config = dict(
    n_layer=9,
    d_model=384,
    n_head=6,
    n_kv_head=6,
    head_dim=64,
    d_mlp=1536,
    vocab_size=16384,
    activation='tanh_gelu',
    norm='layernorm',
    norm_place='pre',
    norm_eps=1e-05,
    positions='learned',
    qk_norm=False,
    attn_scale=0.125,
    bias='all',
    tie_embeddings=True,
    parallel_block=False,
    init='uniform',
    init_std_qkv=0.021,
    init_std_o=0.00495,
    init_std_up=0.021,
    init_std_down=0.00247,
    optimizer='muon_variant',
    lr=0.0126,
    lr_mult_o=3.0,
    beta1=0.93,
    lr_head=0.00754,
    grad_clip=0.5,
    warmup_steps=200,
    schedule='wsd',
    decay_fraction=0.284,
    decay_shape='linear',
    final_lr_fraction=0.1,
    batch_tokens=262144,
    seq_len=1024,
    doc_mask=True,
    train_tokens=1134000000,
    steps=4326,
    dataset='wikipedia_en',
)
MLP neurons of a small language model. Each row is named by its layer, matrix (up: input weights; down: output weights) and neuron, and shows model dimensions 128-191. Each number is 200 + 40 x the weight over its row's rms, rounded and kept within 0 to 999.
A block is one neuron, or neurons of one layer that tend to fire together. After each block is what it responds to, as a language model described it from the Wikipedia text at the highest values.

L2.up348,274,289,223,150,260,243,228,201,188,119,257,197,177,170,213,217,138,161,203,243,216,116,196,276,178,155,200,129,179,227,183,215,162,217,263,219,202,191,130,220,192,206,206,159,284,220,238,185,186,161,186,246,211,170,237,185,174,231,223,164,184,231,144,228
L2.down348,212,185,193,225,187,109,200,230,244,125,158,203,208,210,288,182,226,268,183,177,154,249,218,200,178,211,213,229,244,190,234,202,189,176,182,249,187,203,288,189,239,196,231,223,152,152,240,201,255,206,196,144,205,221,253,204,238,185,239,233,211,252,236,157
L2.up396,178,198,207,178,239,256,220,129,189,198,200,197,195,153,207,228,193,170,204,154,205,217,190,196,236,217,194,178,177,185,173,223,246,229,207,183,191,212,193,216,245,161,245,234,223,216,138,187,156,226,230,229,204,166,163,157,171,234,187,250,234,271,271,210
L2.down396,141,169,208,184,243,206,171,242,228,159,193,244,231,111,199,262,229,148,205,230,214,167,212,193,216,222,232,221,222,227,252,179,185,185,184,173,192,261,241,188,258,171,224,200,199,190,177,221,234,183,167,141,210,239,197,243,165,206,193,273,195,203,191,203
L2.up544,276,246,221,164,231,216,108,205,171,231,222,205,239,100,190,225,164,169,248,122,199,142,226,219,240,265,176,163,195,124,180,217,198,256,241,242,201,208,157,150,197,135,219,137,217,214,216,208,286,191,251,271,197,206,192,176,191,188,169,178,191,244,148,247
L2.down544,207,162,194,150,243,184,155,231,172,259,242,280,243,222,249,288,204,181,159,204,258,199,194,194,202,206,226,272,249,195,169,172,186,224,210,217,197,170,226,183,240,236,228,227,251,208,296,100,267,153,145,239,247,231,223,215,188,254,204,199,202,235,219,232
L2.up1337,116,249,201,126,147,252,201,173,164,222,131,175,259,188,158,202,177,174,236,234,219,209,220,205,196,234,177,117,156,234,225,258,250,159,193,148,173,229,169,177,179,165,196,165,172,170,311,233,223,189,197,238,266,167,173,232,235,193,180,188,180,230,245,193
L2.down1337,280,158,235,253,240,162,237,190,141,254,151,201,243,214,248,158,187,233,147,160,202,183,183,196,181,241,176,140,166,262,250,213,154,284,170,257,209,235,202,121,212,183,237,206,205,185,241,229,235,214,145,233,179,203,181,146,224,159,122,231,194,165,171,192
Description: Institutional or legal actors right before their action (authorities, Supreme Court, judge, jury, government, team), plus "that" after reporting verbs (stated that, saying that).

L2.up7,169,242,246,251,163,246,192,206,231,167,206,254,164,243,197,297,213,225,136,219,233,252,227,183,160,176,184,195,149,158,213,156,291,308,156,265,209,270,225,129,200,237,295,137,154,233,117,139,243,168,226,146,171,159,201,219,148,225,194,205,177,197,148,199
L2.down7,222,208,278,143,194,156,120,194,196,116,236,185,151,192,155,209,146,197,210,229,219,244,167,180,159,249,181,260,167,267,227,223,278,194,185,224,273,157,190,164,233,160,177,161,243,240,148,200,242,135,148,170,194,207,185,190,126,158,206,179,208,149,213,205
L2.up141,135,201,217,205,214,267,229,206,198,178,159,156,190,198,260,254,155,279,163,186,200,251,220,191,190,271,132,259,205,204,169,276,223,206,188,227,165,260,145,192,138,187,248,137,203,209,169,166,212,185,141,275,214,211,158,254,219,251,150,173,151,149,263,203
L2.down141,137,242,252,189,215,175,185,242,180,226,234,274,260,176,216,225,208,197,192,235,216,145,195,215,221,185,162,182,168,207,226,241,218,220,126,199,233,190,226,138,196,246,177,225,195,214,179,220,283,235,201,139,139,176,224,207,225,161,144,148,203,255,171,266
L2.up450,151,245,232,253,168,207,129,119,253,257,192,147,208,265,219,228,183,189,145,216,216,263,218,249,195,247,177,226,197,226,187,173,224,213,162,202,144,248,119,130,157,207,257,203,149,174,268,199,255,238,208,199,172,291,144,241,201,233,171,178,176,199,185,159
L2.down450,199,212,240,180,167,184,129,224,176,189,109,182,219,234,186,186,177,143,206,187,171,259,209,218,139,219,237,220,199,248,268,126,261,177,192,204,282,196,225,178,180,217,242,185,234,142,191,215,264,287,302,177,173,251,210,227,255,129,195,162,270,155,194,206
L2.up627,169,280,140,183,144,207,184,163,201,112,203,231,137,229,186,217,228,193,230,230,277,260,233,197,258,159,223,218,191,187,178,237,199,162,134,218,170,282,163,153,202,182,229,236,241,226,163,152,194,164,201,155,174,246,235,167,191,165,202,164,149,178,243,214
L2.down627,135,167,224,168,222,224,206,175,209,184,206,140,200,174,159,171,146,198,164,285,174,259,167,176,155,205,132,255,179,208,150,248,220,246,231,173,199,211,210,250,146,175,226,109,172,215,103,263,224,169,210,142,116,260,232,204,199,174,135,160,173,233,162,177
Description: Closing pieces of Latin genus, species and order names in taxonomy lists, e.g. cancell-ata, Acac-ia, laevip-ennis; weaker on pieces inside technical words (granul-ocy-te, gen-ital).

L4.up982,252,176,182,229,224,155,172,227,102,225,184,244,116,179,213,201,153,157,219,217,243,266,240,198,172,170,193,116,208,183,197,200,127,146,207,134,260,199,288,145,132,204,215,205,208,219,116,213,212,225,222,169,179,230,235,225,218,175,144,278,202,229,186,179
L4.down982,209,200,232,150,227,203,248,196,223,213,302,211,250,210,204,254,149,247,164,224,181,207,202,189,192,196,135,176,196,193,197,223,307,176,111,171,170,273,241,192,246,237,169,258,227,166,175,218,184,200,214,149,206,252,223,266,221,205,199,216,203,146,187,151
Description: Word pieces inside longer or foreign words that the next token finishes, e.g. merch-and-ise, Mar-ten-sitic, E-min-em; also contraction apostrophes (Don't) and f( in formulas.

L5.up17,209,214,213,162,180,230,124,220,199,172,224,246,235,169,187,195,226,202,189,180,158,171,203,247,213,170,181,125,214,179,163,248,205,264,197,166,201,208,146,152,175,258,194,210,186,183,246,187,209,204,262,215,211,234,195,145,221,187,205,211,223,238,156,216
L5.down17,178,206,248,160,207,168,268,185,231,194,230,260,147,233,147,228,170,206,191,236,168,244,255,245,169,218,171,175,218,216,201,178,280,265,190,244,214,190,200,165,172,204,187,148,218,199,252,234,188,218,192,239,256,219,295,140,182,169,146,107,211,151,163,227
L5.up92,258,297,163,138,266,230,237,221,165,192,209,237,198,217,148,214,211,237,205,198,156,189,234,224,155,190,213,213,151,253,204,215,187,229,166,191,228,207,151,210,185,203,238,254,224,155,192,166,221,290,188,240,224,277,225,107,220,218,164,176,132,207,243,185
L5.down92,188,229,233,227,202,111,247,208,144,137,183,290,224,236,202,141,278,230,199,259,210,212,244,193,209,186,209,236,240,217,218,156,75,223,224,200,222,249,136,141,188,233,186,195,231,101,189,178,199,223,132,266,182,201,271,151,182,247,136,211,210,228,251,198
L5.up446,220,253,202,171,173,222,193,227,173,203,174,246,242,114,239,235,153,219,177,199,209,171,217,227,143,179,176,173,198,180,209,250,146,216,252,162,281,192,179,218,243,141,177,177,267,224,148,184,159,196,218,233,149,226,189,243,152,213,157,140,182,195,193,207
L5.down446,213,213,193,110,248,167,183,185,216,153,159,265,166,189,208,120,148,186,114,230,252,212,167,219,184,222,169,226,223,179,235,192,136,295,215,229,199,184,194,152,226,176,183,184,248,191,215,226,135,98,173,264,183,238,230,213,215,181,106,210,183,147,214,338
L5.up879,215,228,298,207,229,226,181,192,128,189,224,238,208,178,219,159,270,200,219,158,210,217,129,211,221,153,240,154,193,194,187,84,193,185,219,167,194,223,210,176,174,159,213,230,89,210,143,181,221,215,245,182,202,198,228,204,217,206,257,217,187,214,209,179
L5.down879,212,205,167,232,191,225,179,242,207,183,254,255,157,247,210,209,238,208,209,167,267,209,209,198,170,208,181,162,211,182,211,197,196,231,221,237,204,185,241,132,275,204,156,161,175,155,196,181,200,177,220,205,201,239,218,226,221,223,191,216,187,235,159,183
Description: Nouns naming the source of a reported opinion, mostly in reception sections, such as critics, Billboard, Times, also paper, interview, citation years.

L4.up113,175,230,212,154,101,258,201,226,146,210,212,159,236,201,158,250,258,224,156,240,254,271,189,197,166,290,210,213,248,233,156,168,240,261,194,270,161,244,173,161,250,202,278,156,166,246,183,275,183,135,204,162,234,183,231,196,222,127,173,197,199,252,195,167
L4.down113,211,263,149,196,206,221,161,209,187,218,207,238,210,212,192,190,184,157,200,244,169,179,123,219,171,224,166,164,215,140,244,187,194,205,160,187,182,219,233,256,206,228,146,335,213,200,228,116,179,146,193,194,168,244,247,133,219,229,154,199,205,290,273,173
Description: Verbs or verb stems right after a named speaker or publication that introduce its judgment or a quote, such as calling, praised, condemned; weaker on clause-heading words like called, idea, phrase.

L5.up82,153,250,203,181,208,162,245,219,192,223,200,197,246,255,156,167,191,174,154,246,288,270,203,194,200,193,172,246,167,115,221,152,193,210,186,153,213,170,186,200,220,245,208,158,246,239,186,279,183,236,167,221,214,186,166,200,211,181,145,168,231,241,253,159
L5.down82,226,230,225,234,252,267,126,185,169,232,181,220,256,179,266,207,175,197,133,184,188,166,172,130,236,155,192,215,229,262,213,276,194,249,264,220,70,146,181,252,182,262,211,129,191,231,181,186,184,257,193,170,174,165,234,116,212,211,232,220,165,168,139,270
L5.up904,119,194,244,202,238,230,191,228,175,274,255,204,167,226,150,221,207,233,239,247,192,220,186,234,185,174,248,184,269,237,243,242,213,136,168,179,201,235,164,143,155,253,187,187,214,222,169,144,266,228,184,219,243,120,241,186,141,262,156,221,188,287,169,127
L5.down904,194,219,162,132,193,232,242,226,221,184,122,140,174,175,228,166,182,264,272,201,218,247,254,283,192,193,121,166,149,220,208,286,201,267,259,177,166,150,216,179,228,185,214,225,178,234,155,180,180,197,241,199,209,126,211,256,256,241,195,240,237,272,234,222
L5.up1174,195,134,257,226,227,150,175,223,235,201,214,253,191,141,303,173,196,189,206,150,186,228,157,223,118,247,254,268,157,242,221,216,231,223,233,183,195,192,177,172,137,241,202,203,182,181,207,159,246,148,204,228,189,173,187,199,175,235,197,275,196,197,210,142
L5.down1174,161,235,262,125,229,153,210,269,174,227,164,202,275,165,242,155,220,145,201,168,215,169,272,206,242,163,199,216,206,178,168,203,276,172,226,163,166,224,194,157,217,219,238,228,299,251,162,212,266,222,210,260,198,171,195,219,150,210,182,239,154,170,192,205
L5.up1521,228,188,195,309,192,251,110,250,186,219,213,141,179,269,213,186,173,150,282,152,275,195,172,262,191,228,256,128,168,260,188,195,187,219,140,214,231,187,187,156,110,265,238,127,208,166,172,166,226,204,166,168,254,216,148,216,225,181,132,189,302,210,222,177
L5.down1521,199,180,254,164,135,212,252,180,246,292,138,197,160,257,251,177,232,218,200,211,192,183,183,223,177,128,222,252,245,185,199,187,188,247,122,218,158,210,145,219,178,200,218,201,162,302,171,234,178,226,169,194,174,201,216,229,170,144,183,178,233,131,256,138
Description: Single-letter or short fragment tokens inside split words, mostly "f"/"F", as in Di-f-ficult, Du-f-field, 'F'udgie, Swi-f-ts.

L2.up264,176,234,239,245,180,191,231,95,202,190,210,234,253,238,210,158,222,138,246,172,195,248,195,191,244,213,242,187,171,186,125,248,181,186,243,251,163,229,130,174,166,221,262,187,154,185,228,195,184,248,214,217,220,226,155,231,211,152,168,154,208,212,226,149
L2.down264,234,223,186,210,265,232,207,193,247,180,208,199,251,255,198,200,272,196,256,206,200,117,217,142,216,219,237,167,177,171,172,196,225,149,190,250,192,221,222,203,168,246,271,179,196,242,221,84,170,213,224,163,223,214,148,240,164,201,182,238,172,191,106,189
L2.up773,203,183,178,245,190,236,248,138,206,176,220,172,142,187,195,148,223,186,238,206,204,273,189,240,178,125,178,206,161,176,159,249,154,205,228,194,263,231,248,192,220,217,242,149,218,190,108,264,213,194,231,283,205,119,171,215,206,255,254,218,240,153,223,186
L2.down773,216,217,166,205,181,231,189,81,197,146,235,247,211,185,143,198,227,195,223,186,182,162,196,196,162,151,128,225,235,186,229,153,241,181,233,176,139,244,289,270,190,226,138,136,209,227,170,172,131,150,191,255,200,187,156,165,172,151,226,119,179,156,236,253
L2.up1275,253,211,145,202,187,196,165,136,215,241,184,265,250,277,189,191,201,173,113,239,223,226,269,256,123,226,167,181,213,210,215,143,233,206,132,212,169,185,205,129,159,228,250,173,232,290,136,164,218,223,211,272,124,164,249,192,202,129,186,201,150,218,184,212
L2.down1275,212,212,268,188,207,189,219,179,129,116,227,234,257,173,190,257,227,276,112,152,214,190,156,182,205,201,190,143,200,202,241,173,190,251,228,253,183,258,235,215,267,290,215,203,224,197,286,167,199,255,177,216,248,221,123,185,236,152,232,94,128,210,113,242
L2.up1329,208,148,218,198,174,270,162,171,243,195,142,266,258,238,185,213,162,122,176,194,198,217,208,218,195,210,281,147,197,135,143,247,237,211,172,212,184,172,205,167,200,285,212,243,143,226,204,208,233,214,190,187,155,188,275,219,238,226,185,160,208,169,186,115
L2.down1329,220,232,258,193,276,228,219,232,197,189,218,153,255,234,164,206,202,189,228,171,172,143,241,159,185,198,233,216,205,238,253,254,236,188,193,202,177,236,248,181,197,246,189,208,222,148,222,169,188,151,267,279,230,295,179,243,175,189,216,201,221,153,235,181
Description: Single-letter or short fragments with v or w inside names, foreign and Latin words, plus case-law "v." and coordinate "W", e.g. Her-v-é, Gu-w-ahati.

L5.up50,164,233,240,203,197,249,193,237,204,274,160,219,161,152,171,172,197,195,174,229,219,260,238,151,194,238,140,230,255,258,278,243,234,199,202,190,212,222,207,173,219,238,209,146,163,264,132,201,184,161,166,145,229,169,133,169,230,233,215,111,209,163,207,248
L5.down50,229,222,182,209,238,199,210,193,232,162,154,193,125,274,195,107,183,213,224,213,153,182,200,242,181,180,234,183,146,235,200,253,240,210,187,272,215,221,184,190,182,213,235,165,305,200,221,197,295,220,264,194,116,174,216,134,140,239,230,170,219,340,220,154
L5.up855,164,204,258,219,160,206,205,204,256,187,122,194,229,218,211,267,202,175,263,220,238,165,220,195,214,255,149,208,199,208,164,196,219,179,184,237,233,235,110,202,158,183,269,212,159,200,203,210,276,197,264,202,217,208,210,230,137,210,136,129,249,119,266,198
L5.down855,206,241,210,238,258,194,208,219,194,153,226,187,245,226,214,179,143,179,226,193,170,160,232,245,241,178,254,214,171,173,199,197,217,178,183,211,168,180,277,190,229,190,262,116,239,261,219,222,194,241,193,160,114,187,215,240,235,109,175,214,184,164,226,188
L5.up1485,169,151,196,184,223,168,157,181,176,163,195,161,205,109,146,195,243,142,194,197,213,211,225,169,202,296,140,157,226,204,263,268,267,207,125,219,209,266,199,230,172,219,235,180,191,250,196,279,136,199,207,153,246,198,190,135,215,157,248,206,245,155,279,185
L5.down1485,210,181,222,217,266,250,218,198,135,161,177,260,199,193,231,188,194,198,214,186,273,195,185,257,130,239,219,240,242,193,185,205,135,190,201,211,257,290,182,191,265,253,200,147,205,207,177,154,226,152,167,108,209,167,207,165,159,163,248,231,175,222,205,216
L5.up1524,216,201,175,230,266,275,190,198,202,211,235,214,250,165,202,180,155,192,190,229,206,203,218,187,117,229,232,204,171,190,195,163,189,183,196,189,213,157,231,138,100,207,211,148,171,213,201,156,227,123,249,59,187,164,108,180,246,257,197,221,141,236,231,136
L5.down1524,198,224,233,178,176,196,241,182,246,233,197,176,193,199,163,169,208,191,237,228,146,150,239,186,117,237,188,214,237,186,137,126,180,204,170,196,187,221,122,140,162,216,293,113,197,259,204,248,218,182,197,185,162,232,262,204,148,124,291,198,231,228,174,112
Description: Final pieces of Latin species names in taxonomy lists (cancellata, echinata, chromodontus), plus hyphens after ex-/anti-/non- and first halves of compounds (rain-fall, green-house).

L4.up439,191,198,209,243,177,272,172,198,197,244,158,270,226,233,189,259,252,232,116,206,146,236,234,221,205,231,108,213,286,165,265,260,215,183,164,165,183,193,220,215,164,247,192,143,176,242,242,242,196,237,124,189,166,177,203,177,191,201,183,140,155,233,225,178
L4.down439,192,189,302,159,179,172,176,184,225,158,286,118,182,192,239,269,200,203,174,184,219,188,178,187,153,192,198,231,130,193,227,149,262,209,173,212,197,252,256,221,144,178,203,188,254,237,169,148,247,161,189,150,151,191,226,236,142,250,284,211,204,202,211,230
Description: Early pieces of split words that describe a kind or category, mostly in species and taxonomy texts, e.g. shr(ub), th(istle), leg(uminous), sal(twater), and "a" before a shape.